config.toml
num_attention_heads = 3
qk_norm = false
init = "uniform"
init_std_down = 0.0
optimizer = "muon_variant"
beta1 = 0.9
doc_mask = true
max_steps = 6615
dataset = "wikipedia_en"
MLP neurons of a small language model. Each row is named by its layer, matrix (down: output weights) and neuron, and shows model dimensions 0-191. Each number is 500 + 50 x the weight over its row's rms, rounded and kept within 0 to 999. Numbers have three digits each. A neuron's up and down rows have the sign that makes its largest values positive.
Before each neuron's rows, "fires before" lists the tokens most often just after its 100 highest values on Wikipedia text that the model never trained on.

fires before: " |", "\n", ";", ":"
L6.down22:441440443476492490527556504519503469493486413521530546439432441529539549453533487473466447438426554506533529482519458400538516437538452507422516515613412448481466509496500559564532496494586553478538489566495528543479522499481427486500525527487540500521560510454419483473548488387475548602451452435377507482480514503517475543426458450531610498433465548600580544577447404518510493473384470550555458493494490431605485556528506414519515509405485488492632561536556457519550550574558554480491536552525500519544533508524572435486565559604448543406386486420512433495544514485512540473

fires before: "s", "ing"
L10.down299:387485507509458513531472508491456492429490526439496557496502481609483486636525548553506453505525527533527457559481459555537484519573529577539453462469448529437531500457578456469526493428474482468476590396481423606440564534444525499535492561462473445431482563423501456573563616506420456526468461519536467513606547485448423477549454490531489567537512464496522516476563469520525402498535525413413471571588584585593560484498497452526526401640535487499499486422538476546545491495530504509396538487476465535425542547517374460507522544521493516560443571498459492443430472509480570457

fires before: ".", ",", " and", " in", " of", " were"
L10.down457:565443458474460580532504586456475506446447569504413505455455505462525526463457562413510425410508501470528540513550444473479498476483493562518497497515398562499500620545440522583471438530466554483487473489438553498517550550510573497534501394441481550484521470557460380481446381488523424538481468503406488511456588515443515523484472467536392502416535533488537520505503461517476614574514542509447394567472515490443419470484518505414420396444548436520505477490552405461494410503555400462555418434407559501427448434422517434484513428529484501569442454476467499489522511469522515523

fires before: " |", " medal", " of", ",", "."
L10.down244:498564453480476577545566446482485489441569566547476568493526519487501584509620534540518473513525494520556505396466516573459376481507528514367475466448509561509490497467428549503500480470424455438598507480496453450441455446464407570423503617419501466471483440506454490489515605493484492499478477431508415508426524492530567573451529487538521412520462499551475494520532407636556498465558548618565482506555493479507530481403569418453495511619493457558442483457431436536552457485516536506483519483487618581529461421518549579495507482536493400508499511531470528519506544567472512450

fires before: " the"
L10.down172:464537479526450431520570496490552411446534466584580399567441426428525512531421489520530453515457493466480532448566464444503476468526537583526504513542536435528524549470552500535534466505492476532496560597477568545443531474525466485532419482608413369484444553428538541569440500431498457433524541484461510423460503503469552456483439521443468558582503486414484482448457531507509545473462549536448466424465498564424525471518576561656555566427403576535532568524548540503482540550578458540463533522453462364553497371518517461514447494517467501486510529497567539590520509569507498545

fires before: " |", "-"
L6.down411:472415533536528438568430554468457575515541499478543537489464450485438498476554486493514510513522512513466455529573470452563524458439462431491478461509479502418537540462595427517472541330556485471486541471562458446463462503386548560397545519425485561469498521443395419569505453498556542410537594526485402534394512532506458452515445542484494496488389461405526547427463449433488501466476410457537506517537432542449533543501489393478567616577548514512496534498490435515534503462513511458469517472480500541444609527556446437491377417473493456545513482606481504496537469515465441512

fires before: "|"
L10.down98:460526558447447470518457524494548532435463503539506522492538507456479473457468460531568528545447528390640537457381533462591534559483464478505540591509566413515452487588488517533517472434533533447487521424394460502409450560504506531618547596566505492489437483397448551509446448510452547464473433429445548530555562518437485482491501507519448608413534492510486490570511425443493549543536443500454480387405477452476416506413569500586495542520464518577495584550562589537443531543508456492519501468443550424470470500477448511458503525503457492542417419537547460498508505476494396529

fires before: "s"
L7.down128:542501419431452455567577439471501499484540490498422492536439496558435466469450478498439536520435512548543437508571562353495490450540488460536474589553585481509522449574619548518323450533489570458486497546494449519452451476518595494492499588506599490462480492462537457666464461472468530595553440480572488482449503546478548473480469512503549394569538469453466548465490523560527470571518531555530511506494519462566455543528510450495529529468456543531440529544475541542577569435520522516499556448440466513403551514526510587523575417563436504547540478511539521540477526403449572533

fires before: "s", " third", " –", " second", " first"
L7.down86:588473468574536564551538577482537539472513514413503487481449558581511466471530575516510514389518521416481559409467505449483488585569526535466523518549462464487414493446480531513444508463530512551519486481488472535512535502427494474490498383510574483444506493449495601457507467622489455556477548493515484458507550587451413559535531466553405476421541529500511424525510547445457549504536532474497465417479577447700534481549474468459416479576570469452435642426442459507500489508512478513516525487512469419459582512622410566481489479549513517504491563455505480447573442442466445507

fires before: "=", "In", "The"
L4.down490:415585514442452517526411419517571540598403563550436479521513520409506457527408479499470359457426508461480427486469504517534478540482434499485467517505508532436463527478478431545465446496481575517574561418569469419523484493539459498505484443395462489516463511409486516453535501497518521436485595387419501500449468455523543548456496539510502500550570485532482479520474562523460478599526453615547593511564532579512539595522505484493472583504424446581472517541554566552466581477529509458486455606554502533562518522455453469527519484387522489507580435539431484532459498406543595527

fires before: "\n", " —", "  "
L4.down333:538461468389592441593573403458550530523536443485430495511459476566535486472535521495528518501518539560460485567516435485558590525525444506500575459388574495496460425457562484444488528507499465412482477457506499465483437508549508579537447503551404522407479349456479597507488572492529528446560458458421461508563523459568547472481440503354533479467469475610517480551476439460461549493463432517491447498494541497445480462454540493518460546515532575480509554576490397538478496473499574518510472564548635605497573513499424484498561524536535501443498512427393547512488462542504583481

fires before: " of", "s", "ally", ".", "al", " ="
L12.down50:592493468499416425554513562475483495502541481536484486500505465562562576537527542458511536450570447540455486522557419472573437499533388514504518542462448439438446492437445499514510547428467513496546568490510436586561497479458504502503482441452455438466461488535428571486460452537411543512397566534533456501493516510508493613441479568486573569627527444545513610471434566563484460524497497496518487463462570543533504462435466458478414630406490550529511485540474574404418468578480478523590431474340535392515501500545457514532476537567435534540458536510528520541573531470520462536

fires before: "4", "1", "0", "3"
L9.down43:385406480476513532409567596486443591526450579470534435479522503429541500507511457458492492606540500470505453531442472453591455462584484496555499474530510505492633492498555508511522399508449493480402462526465490528561539520454428534446524574502516533588498521515418409522522503359562562516511410512516484489481415439463559512539556610537494471507470450490493515595519545566515456504555473478451459498433526507427472546450468511539534462427513524514573599431427442446550475526480483517513452558501455450513506417439452433553504473463525621558417499494484467469521508580549495620

fires before: "s", "Ac"
L9.down142:501565534535560552588507569399365406492408509422466605544474507572466451469490522545529477435456501515532544484508501575466518518576483535442491489456525447591505484517485528497581464532526504529427534527500516451556482484475396472452519405496554526508402507544459508519453531529558515490544460322498536534480477532437514572445477505551468567614467500511569389550575513490532453522508531499509462460481589576439552536517508483597507527565511592424510482470424412519569514550559544511506448502517532448445489539504420480477546531466450393443457615508534516455490487505472486397

fires before: "="
L4.down281:480469535527465456512456500507470592548457559514432478476447536531564558458413450518542445468516526490500417580476531458526566486472468464493565420445537584398499495513615508497519471498562510552479415465511468427494509612472470506453575559551575463474581517511536526463595564451529567536508549478476465522525462538503577411469526472427522457534523518496572501483496493459483583443510522631495567426480475590518493521433581537477594409531451555546473540557363551531555474504462490400526468525474562473503513563470516533530413471497415460453519525467417552453571428521501455648

fires before: " |", "=", " /", ":", "S"
L4.down384:497481493493501451530471467491483427556520499501443504545460497456503562492567500493436533536434475525466469535510509576453489556467389504440516460494414459506525506543486513482540505442555482435420465523492536464485514630504458496445521579521586411539553497519501482541473486551481526457508575345460484550505361439541465438417412495456486496467523507441402473501568484443604552409499548462473490514478487484524457447524529477472560369489423464408487556420430515563461450456585479531499509520533533425486514545429572444517567454459524383425508408438559419458511532402455424561

fires before: " of", " and", " at", "."
L2.down276:542537558474509587501529623456412502525441482461481474484490575511386526452489542574583426530505455518589485551499470551527519483583455515503474506446466428515408406537462478555540531519486541401478562532483456522463514499561499591481397470563509454414546482569527456502461526494512549521449422452477492536482524432572544521539465559511477535592455544404559492514417572522458456506495574438559424551650525571513517443511479546499531482471509544446460394538557463485491423449521512410461506475473482516506504521632462501500565616600495546605456494496506486544507506523524489411

fires before: " |", " as", " –", "-", ","
L6.down174:458512574547440530557480467430497542422509508511367420414587541522468522523489527513456581461504500638413529558406500501555503540528477508468428496468506509626499570456534507503453428498433483536530516463556560510601555502547462533588523572434453503488527414557495555536457555478570521510469422476505555491508414482551592523585483343532485514456526442516434487563469451567443502481521428500580595528464470439511494519466587504510551481518505581560479468563502481487485499482526470441470408563479556527537425494464467518489592479429478433447415552461451485480455581565475511480

fires before: "=", "ies"
L9.down151:460454471522425500491482501515582600496588462511481465558455480520533572583446590541451486532528578600392539463523512476412545467492457494475550460584517531471467462501499496457560580548556513446472529392569466567538484475456475591516468549538539461339562478497411591500546591429568461383512462480514516496462526503437496503444425530479596482480488546469549580557569511430615477520554425493510555458424462491542623481522497577453497493556540464523484561477490491450491529519482462509441520464400522503437549454549444541557438410515439504460529479516512581487500489534452472522

fires before: " York", " Jersey", " Mexico", " Cal"
L2.down119:447536488536632442516542581525519557502503555512495493565551575534502497467514507499504546490462502468537519476445593508476508499511459499502463523441470440442525513516638475439550513546489408468419409384483462485516432489512462523626500483434528534486495500522417476472465492467497476514613580376518510544513541414516525515592459473544472430528501443479530528554497575518552477413493492451548544568505538504526509465490482501477556556527472600521410500465456498523466413559483531611510492485499465456425459491454545417528382391513546538496457442603537604502582549549629429537

fires before: " |", ")", ";"
L9.down264:542537485454392458461571525534446478404414412497522556473533434486469457447537533562441493458527454459515461487582531419515549488448471446478500471482514455518484627457522470595492578535465488450505462474553574464509459456538507476541505488473507544360495459474458495468507458487566485586449507490457540468529472456534534503534554500542498512444516459578386474519483470488533420482520536506360565656511526531458501484586482459562433599558504597518603396506573493452454550471542505476474407483500452479510412479496502513545541459556593540490414465572523461395515529442501515417

fires before: "\n\n", "=", "e", "ed", "ient", " ="
L4.down101:457383414478533454546500465552525533502507488532413455435550595609437507538488530399424619464482493531504453467446570573509468447465502447505462524539443529514517574609392487423403459401532468541478565631502473413494499511488531548438496580602492496549510477586509432430467544543506443478564479514404509473465423501481495510399463405506503531528408477539515482506518514494509452408403385454514458531531515411472500480582491501501499516372430460558492466481443496504517535518510546530473496527463424522507473549432430560512441519486554486540495527527451521528534535510526457493

fires before: "s", "dr", "l"
L6.down175:500453466479432543479519525564510413630515518480478513512455487534411432540484552539518471373456565486593475624508581498513401519488521439485488572505500472503573425523471487476414471525438512481551457559485470518475460480582556536525486532466468495537457437514484470469395500442479461541540499493505542460515441535456452495515562458414576518612581563449430507481515488492407528514517529594462412535563499447513549443488533483437468512538458498418541555520508472551529536608403594512518577552418558453441380558527526431452555472517564541436413487555585498516538530475424506543

fires before: " |", "\n", ":"
L4.down499:540476476447462494519471467472391553491447437503467493436524469441565549498489469577539407468438604523576542509547500392450594547501607465463510448571491550456501521558566569488488504461462435489452563480421493549551501484544531536591429594448401451543512567435471396468429533434508525534418437526520466542418464452473457467436522462472515547417472563502522560507537427519564570551353472503515469488522467460527416602560584540462500513459458430481461441519469537554481537457548462491452479463559456545552409499475411494436579472501494459512480507436495545493519505432416498510

fires before: "-", "."
L6.down323:517488478435481505574511449450477490524681400495547469539431450483453416533487434495496518601500491557543527518545403479588520575563431477430485389513451488435580491441477448522500490575434519498472522554579517479483520553519449497449603480545471561494479469410518429498534538496525443503433508484478544599461531478642468471479360484608442503429439480470421475449476435507553456393494446483473550483518517553445509551579505546503520526455461481480521488492533479473472582559489478538549505524482616510487464526512451530437450533545460475508526617562557503585474502466440538504

fires before: "=", "P", "|"
L3.down435:455432560440517499527519559475426521525412566513547607557532393496468542497453478514438462514450486414589570488558536518556448572406553499498545574541577482530552565548536562552445510535458507515470542551482554401477536535526388507525566551533535450416493460481625528560507506418458566502561494510385462509509526519519463605452422515510561541563480523508514514519601435568461447512456524436528594475439501418460490509504546494556489502358564512555570572524542516524509544516543428414497538393557527545514495516552507549558453553504507537533487508544449411527478464511457521531

fires before: " |", "|", " m", ".", " the"
L3.down9:467503526521505490494585504460515488545455552524546478562564509504510529517384473566463407562525532493487445507450646524556499545488439597514488474523506458440539449543581485475538540512500479526421439504396502471500472450555438474456561499529506506541471550498466533481474402541601519430512486547466438528493569470503553551473502454454581518448451429494550418407583618575409459432532517467442445481503501546476469581519613524549569522527485503482571444514520471583549445482462530530518472413508523447551419456458526485497573430483408515553519532605476550484417490573418445629

fires before: "1", "3", "2", "6", "4"
L12.down68:527410480476569422462529588466458608494443416513503441473471572493495463478527475477463433519578590397508494404511389513522512527510458531616523453547523470512565479431440562485548500450458474487560462570540518595566458539441380514529504552454463545536615517528442479511422464454535526501536505534516462513510498491526530423455503532516434440481421499509560473525530511491506512571499479530568521523474508556427493494471464443497506591699523421494551401506432588518574478478582549558470532538497524582542491437446481468483554452515499404501526476419515484529542459507571416489

fires before: "-"
L9.down430:403453526474500451518488538524409398448515384493500506487436453485482552474474473465458480510506551471505577447604492449593488454530548533576506438615465438554531475502587511533457540455544498507577470501578505566542565463417553496546522468513530575533535491476501477477545454452542559499571548568451484481543550571546437458495519507420390487499548527407552536543572525497452507549518428519569510541526540459510509529597451461403464628566580590515428563516468506506455505540542521488515452422549519499515506419515450526451483452466467459429496547320431567475476541535442530532

fires before: ",", ".", ")", " and", "-", " to"
L3.down18:457489505504470518451510509440460467455513477563446572463560444548564380541487503555469457440520498440511593445567472526393579506542564615493457519582490566579434492468577535492536532532509478494487536554470477504532513549504533506509499501484453591474428553475527473473489523565498577471475446527446497532482513469473545511427459569565476596523464375460520477457526491477579454550538569516528547594592493483544503429614530490533567447504512518460508449631463467555437568498477513496532543510372434444444508572523450493448544579494495407561554571584609492512491600536420502547

fires before: "ed", "ing", "es", "s", "e"
L10.down171:525467433412475545480474475499499509474504493486349491434429494507538530483459554512505570564471498464461583501472512531437480408532492478445534505416489521433582470556575470419496574494358513616486497495491457483394431544531516464464444584435533476528473509457447565541541500423589423449604550523407519490399595433518475498486508449522459473487454447468422474422461553574496460430468512539483511455544452407498412433505469463505502473529512549479505503461470404458526570534508451457443452493528501539537435500541489556497510423564538452610585418522498427502437470491416494545

fires before: "\n\n", "=", "\n", " Capital", "  ", " Conference"
L4.down146:456466541551537452542444506534549558538515528448525516527527444483567460479596562496540552443514550482486589519446535496621495627527472477533557548544550512578448450465569537488511525431558546445541449426456493544474504558477486424558554480480530517440520492541508530521565561547527487513440452373462504443492466532535396462443551591475429541540482411474480549401491450497549508556508539461429470510486499472471536456561524452496420505440484462492544621584497489546601501486451567468518479483463465401598529532456493465488516403441488524430574503404452490595419392594468537469

fires before: "\n", "=", " |", "\n\n", ".", " ("
L6.down58:440449472432600523503492474528540526441481468542493479477517500587456443498494409426539540399519533528524496514553512567489508494524445496476486462584502472524541514519467646527496540475415390532439508473539474475466508573503549501512492438535584557513564497484556463464480565402409450463518608528453515492441434550487421549434487468583584487505552478558566467463446445535535463523473443501515541542529551447581469475518453504553429471346555448662495517521517384503573450444508505546475504445547496513446489463447534461440483511505443569493400491525440429478494414420551520430

fires before: " is", " was", " are", " were"
L2.down107:511533582510438550497540527493450485491466551498540511532516577445577559449541603452520461434395469563514545447486494494581521482450531592441412506505546476455500452471504436544523443481584471424500514476498525502446537498463545562498498399471535511403566608455520391540528429430414512495530458452453460475533521389508479464633581436534474513512427510496507520397464463471462601554468407526574471521476547460581498429473557492479498507454495528526492552539449562511595480472590443500549477501479477471626484553548451487592509496573557521560587504458430573464497445486565492458

fires before: "=", "\n", "\n\n"
L2.down337:539486500470472487576515449518539448556508515504468407446598441499468467467483518603614536485402538509521410436533417532558560564546478469518577606434495509473528468488501554487498539439505427418534465546476547571450554525593473570553461609508524458479441533526407508515531509519522566537476524553455495419492500514606528578487592432484468559519500527466592621396516460535507520427491474458514557586553524490496471438435498543515507462464538504502478502501505483532599555526493462404377495500466544362463428516526556469422546507488510503520580514495423456495491490480482523385

fires before: "="
L12.down288:506527490481598492493505569454461490592534486556493449525469471474481463456448573441501495575525529506495537504548389415506576526551492586448553511533540481505521538524422467530564590523483543545503527519571428533491507546434592543561452534500519545494475618610558590498579479508503497485468463531495506433596452454457448441394573479454515525542577459388458468517468453462508553494508499492556503493441559557408518444444503430488429409584470526434511500477513457575562537563514531549547502346464577510594479512536489534567553402486406529463504523433513474563587491482494542444

fires before: "s", "on"
L6.down312:480507497551490510521477509522523522512549496423491484491509453560425512541408456496477546566447438489458539463507536518388530422482579459498554487515488476564506543518501536534472526479564480495522451595561536465490544470547393558485438536454461507473360529457491431476465503411512506536541347451595565535527509620516549464539507498558439510567557506441448487595525377503497545531517478431591476478505435404514591493527498524484489629478499547486481551474438495531480505494580530442551557443427389439536526486534393559486431525521494510469498557506496414500376543489384534487

fires before: "|", "15"
L9.down152:485442542518516533480560541546469559498531476552504633511520425485599463463518544562386548462595514471524570558470482446595499483454550521438542529559538456506528369506471419560502537491407494507440484472498478469483465492516474454487433490479540410514507524429448498512439490656545504494527533505391504550459469434506430551444423468495502513475489621516465498480439536462535559502476510512504484581525416559371519560476499537513430569610498388562518476472523503530572434477517503489503512472550428547550443616473548524507543502522540536598531546555480480569527559491484403424

fires before: "=", "The", "In"
L7.down64:498577505483480579545442505468504465592505487483472482477498491545568553557531557504446451451482472459462595558578482515513463478440506450555473544520537615413529557515437499514489412521539560484506595595526554392538533570464476536479489472537569500392474470473473515487514504391547563494534507557485456559464538593412448571555452583514499476468503508558470507577508518455431451478451467553436510508507517512440620482507544524487564390310415506491489409465432560479409505527577420507437518434585611522485473490566494486498494481516443512470508472552476515501519516514464591523

fires before: "-", "si", "ation", "ing", "ed", "se"
L10.down92:436502493524532494557510525417500437518554497579601473499531518501523585540432517523516558444446417562509497501489434478545530526504448511586437464561508605526598485467452580520452481497476512481540435548534524479607427524496542564464454503417483485471465459494591355533513530509453467458506539504575525559552533509487457509472531459460543461485396493483521562564499530361513461513428599455433483410578522541461540493525508418521490496545499504463447503455568464425586476532544576488417529484534470546617554345488495542520555569573508491535533443473444474570555543489610506488

fires before: "|"
L6.down295:523489515565501451489404555517539489568502537419433478499535531533428448526479477401475502566517433517422548537463473497452518456586559514490570460477506482404487526399511524466482537462499447502501529501487559512439513470422444526634481539497415494479509535483486479510512462631548442468482548453457456487541425496530453433604432423478486559513416470483564530470530498493448484532515522507576541492401517492544530464527494586505510688566422493545565430422531560491482412515479525476539478509583459579533588404553442467479594569510527519512434519474433490479597496479498475624

fires before: " |", " –", "-", ":"
L4.down139:440510436437474523426491559456460448525569503511442541503603442534548509486588513490560537502502509547504434490492486504496546575481551487540502418463451439444513578521490497519505495472493452452585541509503593524541373642493493486415447538499485527499496516515613535484499446410444482557600411496503478505482440474500475588508489439489469548444492506553494583514483580483502506495498498479503566601394447568454516542435562538514513516556400559501415486474475451455536445499489550490503438573554600429595375456538515468533484535590553592455602512486444576455419518503476509579

fires before: "|"
L10.down492:382505557605467514490485456586479481511514506555526510488580550463552431432582458474461417600565456427585496539484496494577443542514582436453573540500435474532479533646423462466508498522522603471509499492454424487532503495551475544564447476467572515486504504462534517462488445557434411430565507472499543486555563544512419518543512534448433517511500544496511515433517446459541462553532522581561509419423489388430517466513404515500552524484557406532460415473482418534501602407638481558532566493518515470542577434494457445551453543500550450487495481557551434506509494514493486486

fires before: "=", "pp", "\n"
L6.down7:444522554512561426516473461483497557467518484627469462473446432510589491476508534495509498482447435440527438398496415434427575518495501556546492543489522434486535518479429459508529465455499476561511486480478442623479484445555502501567348520506429446468462459462517427492531476416439433556536600498440355489559444536557491547552465465479525576503566474534490457516459507446544538502474482458576448523535540516547515591538520492534445435582564471441521474512533454541442576483545521465460484485616534521465472563534421575497508537516472577483478474501652552512569585427478593527

fires before: "-", ")"
L12.down504:484484534466542500452484522587580498492515511487517512486595468419478559500519513465431512499504487529460483469555546513396498472586492467543501444485436529505538483474563500481505461495518454549520419518458530484582539460348509541488518510414590531481487548472521553504465522617467515521449520549508406491415559509624418575555510511487414566559468510438525550477490484462575552473467398466503526538549433479384497482506471488544486637619533511444615519469589487477430564438604460372575508483450412514478462625488577529541539486543484458540469486520471532507450505538512491539

fires before: ",", ".", " of", " and", " in", " |"
L6.down74:448433549532547524500504555511484539410412569531499504534543467509509557435461560542525462446532572528446506528533496507541457503541390522555491594484519420454477483447414479540526453425385547427403485518517550557530507491508511534473551470470524558541456540447392474509524618477439513461411607549520506522552493466504567542536556548442459556449568562485502521493497436479517511626420354493484424618558533514588456505497499468425420446495548464592582543529516456543494458482474496525584521422438524474477564533484472542535442550481480493476500480465506603582524428569515511450

fires before: " |", " medal", ":", "s"
L12.down491:536402510494470493478462489468514413525611448524444503449457513481425475430483469500485499505500543552559530478662403484536566562619548597472566471445497474527489414471451514490534544550456461525418481526537491590445444597441513527530515527495568503567486484470510387535511451486450446547441430493624549500443438597519489585545473467523536485516461597515591570593526506553503511552419552519540487538522537548386430416421572546463443489531529540506510506470550493631514533541440583486514470553449535516495435513531528475497537460505436469467542455475481519449455490434490467529

fires before: "|", " third", " first", " second", "1"
L4.down67:525482522478506467475495436540522524551501529491453472537463519540505510561530499402480411507485523541567528507478427375534577534508502540466533509559455497514462507595550563513583480533567486371398500485510571532579500547480561482520493548385573451444480590412451435496527465501446512516630476478396497482461377453445558464480485529468467430491419454507471528442523461476662463529524486489531464440473451525494542465526539534559467479459458524566495482597531547489474651550560501486563550548572458543426578595546538529502508536581574523429452523523523522514464485426507524512

fires before: "="
L10.down403:473505531521537498477508450553514549535395535568368505446513508470476440559503452475598411532354415445517552499539427415477484526482462542478481529458422542496591496564533392537429492597494432590541444457497434491527461480550584490470476539500472442452522576483440549473536459617451564435463414487479580490524659496518495479513502433507466400457576482542500468527571455457548534477490486507493538449581477501474460452437471478477509560534526551528540480579469590491512452455495554480497484562428556466516491505498540472488533430452454485579420489388506436534477565471469437504

fires before: "0", "3", "1", "4", "7", "9"
L12.down2:491453418501470569511540529485485580482493544470487543484583527514511513526588552498456539529554603464528490513477491431494481509508529447498456533495526377443443527556490524429490507529459499504515567537434508578463454492489522430519539511512510552379531481458577483569530537400475491414380506532478473436518560499490439528454486573457509441429537503498424520454607444521558510416539576670445546475497503479517555569421508428484456503657546481560543480501400575434537469487529521504551475459415518510448455407465456465570488521522542558468475518410522574528482584515463384507

fires before: "-", "s", "un", "ru", "ing"
L7.down122:456441539475531427479435495448463519536609446444571497478572593562531487555470460442478562454504543522510483546513443482479530402469489545454499524411448567509564549546526486492574432458395479642566594587503543533537525480426466487480493552555460542422458510489470487527507563532487484477561502532520479457521516485426534396595448460424544583432568501492529491524497545520501463548499427449503482484457538498510519469494436472540521490443452519532506380377540519559517464588548484479491502548508475439536620372541542465511563545482496484497532401465492483473546468529602618404

fires before: "="
L10.down137:477480449469485450433495483552477470569466510526461495532498556449512485588447544539477540537573465543349361539467522489509473525485534479483534436618519470398534417494420542570472386440585501505401545456586483525509559525474406520552518529535512452423441491435545416464533588528510478534597538414500492514519508476410544471528510500530413505530551515493566449488603458445538475444606518445460595449474438557472546513505588492520491572482485524592532429468520471543506510491505530585382520521450561535522458505504443571404474513466476495524527424513426544469542489530494440493

fires before: "|"
L3.down438:559504480456438396551503483417510516496505533556556636487459470512564440447514562536562448595609481422426503580519532544446496390471519515513584518510481470533442501424520489517403476564460442515439575507509598454436544480439487520527491419526557521472543545511429536565504521467460446515515517536569584383593467520527488540438496555415565479557515540503390526511513471495500509609418517507475436518527559410440518446504533483524538584585467448490490501518506512527452426550525579490516411433541458448510584526503482438480466543459556518582510561440464566462478532524579473434

fires before: ",", ".", " as", " in", " and"
L12.down39:406552553450600436563527481529481433508487478584445441511491490493553499534460469516493516469512577484466577457441517463565536498495559535552455472484517446521446591431443434475443417542449446530454491498606372562481549517541539441533462550512547489503427494430505437585522509492506460494493405517515597508472558493458540466543513514485504541405527511526525500461453438560456475473482567594460536544556448404516504470510495443488527300332566509464500531498434410598513501532439446523582513516456589490521490543397498503491537456467475464528474595526468448500466538512540523529

fires before: "=", ","
L9.down321:537471395408442500554548497513447461475449541583452520527439534486588511529519485517500477498445385477496519450513468456505599465471526473467503445464507497517471491454449451580496484396496474552515509503493432509553580541434495477528492522425505503436438487529535529546574573504442464523414535510452514511551577455581484583474429498479543418513560648486555554504513615503422535423620454487583443533410504515563405546488512416432518600502535525438505550509429505482440464544575479460513479547500511590603516492465463501515476365418545472456602463512540516464511550478477554488

fires before: " to", " were", " are", " is", " the", " was"
L2.down147:529524492562534461516443508453528554476471467502523474593498465463531474548493409477551575516459439473529519467505510467541500460480494517543567509540594512517512511485495491443472480406495551479549531476518440560448570519401543550492445482466447503388571542361433492537526511475450557453469480497524447475555602481568542511545554474475523418496514517463535542459564520500503469541526540517559585444539516508613536478479403584509500531545490538485428504507417541453471546518359511426458509472436507452520366623437506458532610496556465424490602482384485488495352481423565490455

fires before: " |"
L12.down307:514483488455512475474508474541492501398484581400587511497576567575416498495483556392398554568435510627526419484483452477528556548528488529514409439520493424457472533529538553485527510514532361520516509494478511323532493535503530436383542607463467501393452475517517507386525440425547502458475469504513526421512466581461454528507542561490555478526395470497507513415506483469457521520546543479528564502473498408518459546379501561541561609414514519458471425553502486472468473449486504504494484518498508514507526519520484464497550513492489521433383492491470537471441449426443509551

fires before: "\n", " -", ".", " |", "%"
L3.down43:430384493519493521517461534510478456418504466478415406487462567537632568565489537538489486430598468493620505493532528462441459521484517576393463516509487588462481521588464516559522526533505557507478477518535511501449580470568469611473539605453507548512527481396452441426445583438557464448511475524532511532479431483514428529400505478466467545405505519541501565562532477559456451484430503445491454480478502561503505509528510508459441570500475562526565476589462473427506552394515456358455447442518535482542465445519404578577459482532515450481500482549450537454556584454542523477

fires before: "s", "=", "t", " of", ":"
L9.down280:537479543498500470567556502605437494552473599416411428511506434506474445490497572453483464510492539568522515513558478544447450530506500435570495493558558458512524442567578533477434516462468554413493474530484449557508468624606456497518522549547457412551552482451531502488400536517547495462497403516543412557568470530408549505526490488385525486373444460548553445524484498453456481520482483536496456445561509543461605559448500531546478487414508507461462518611471499542508470559517539472483457437526513548504479400555477516444488451596530453639587598426464521534476494415533544509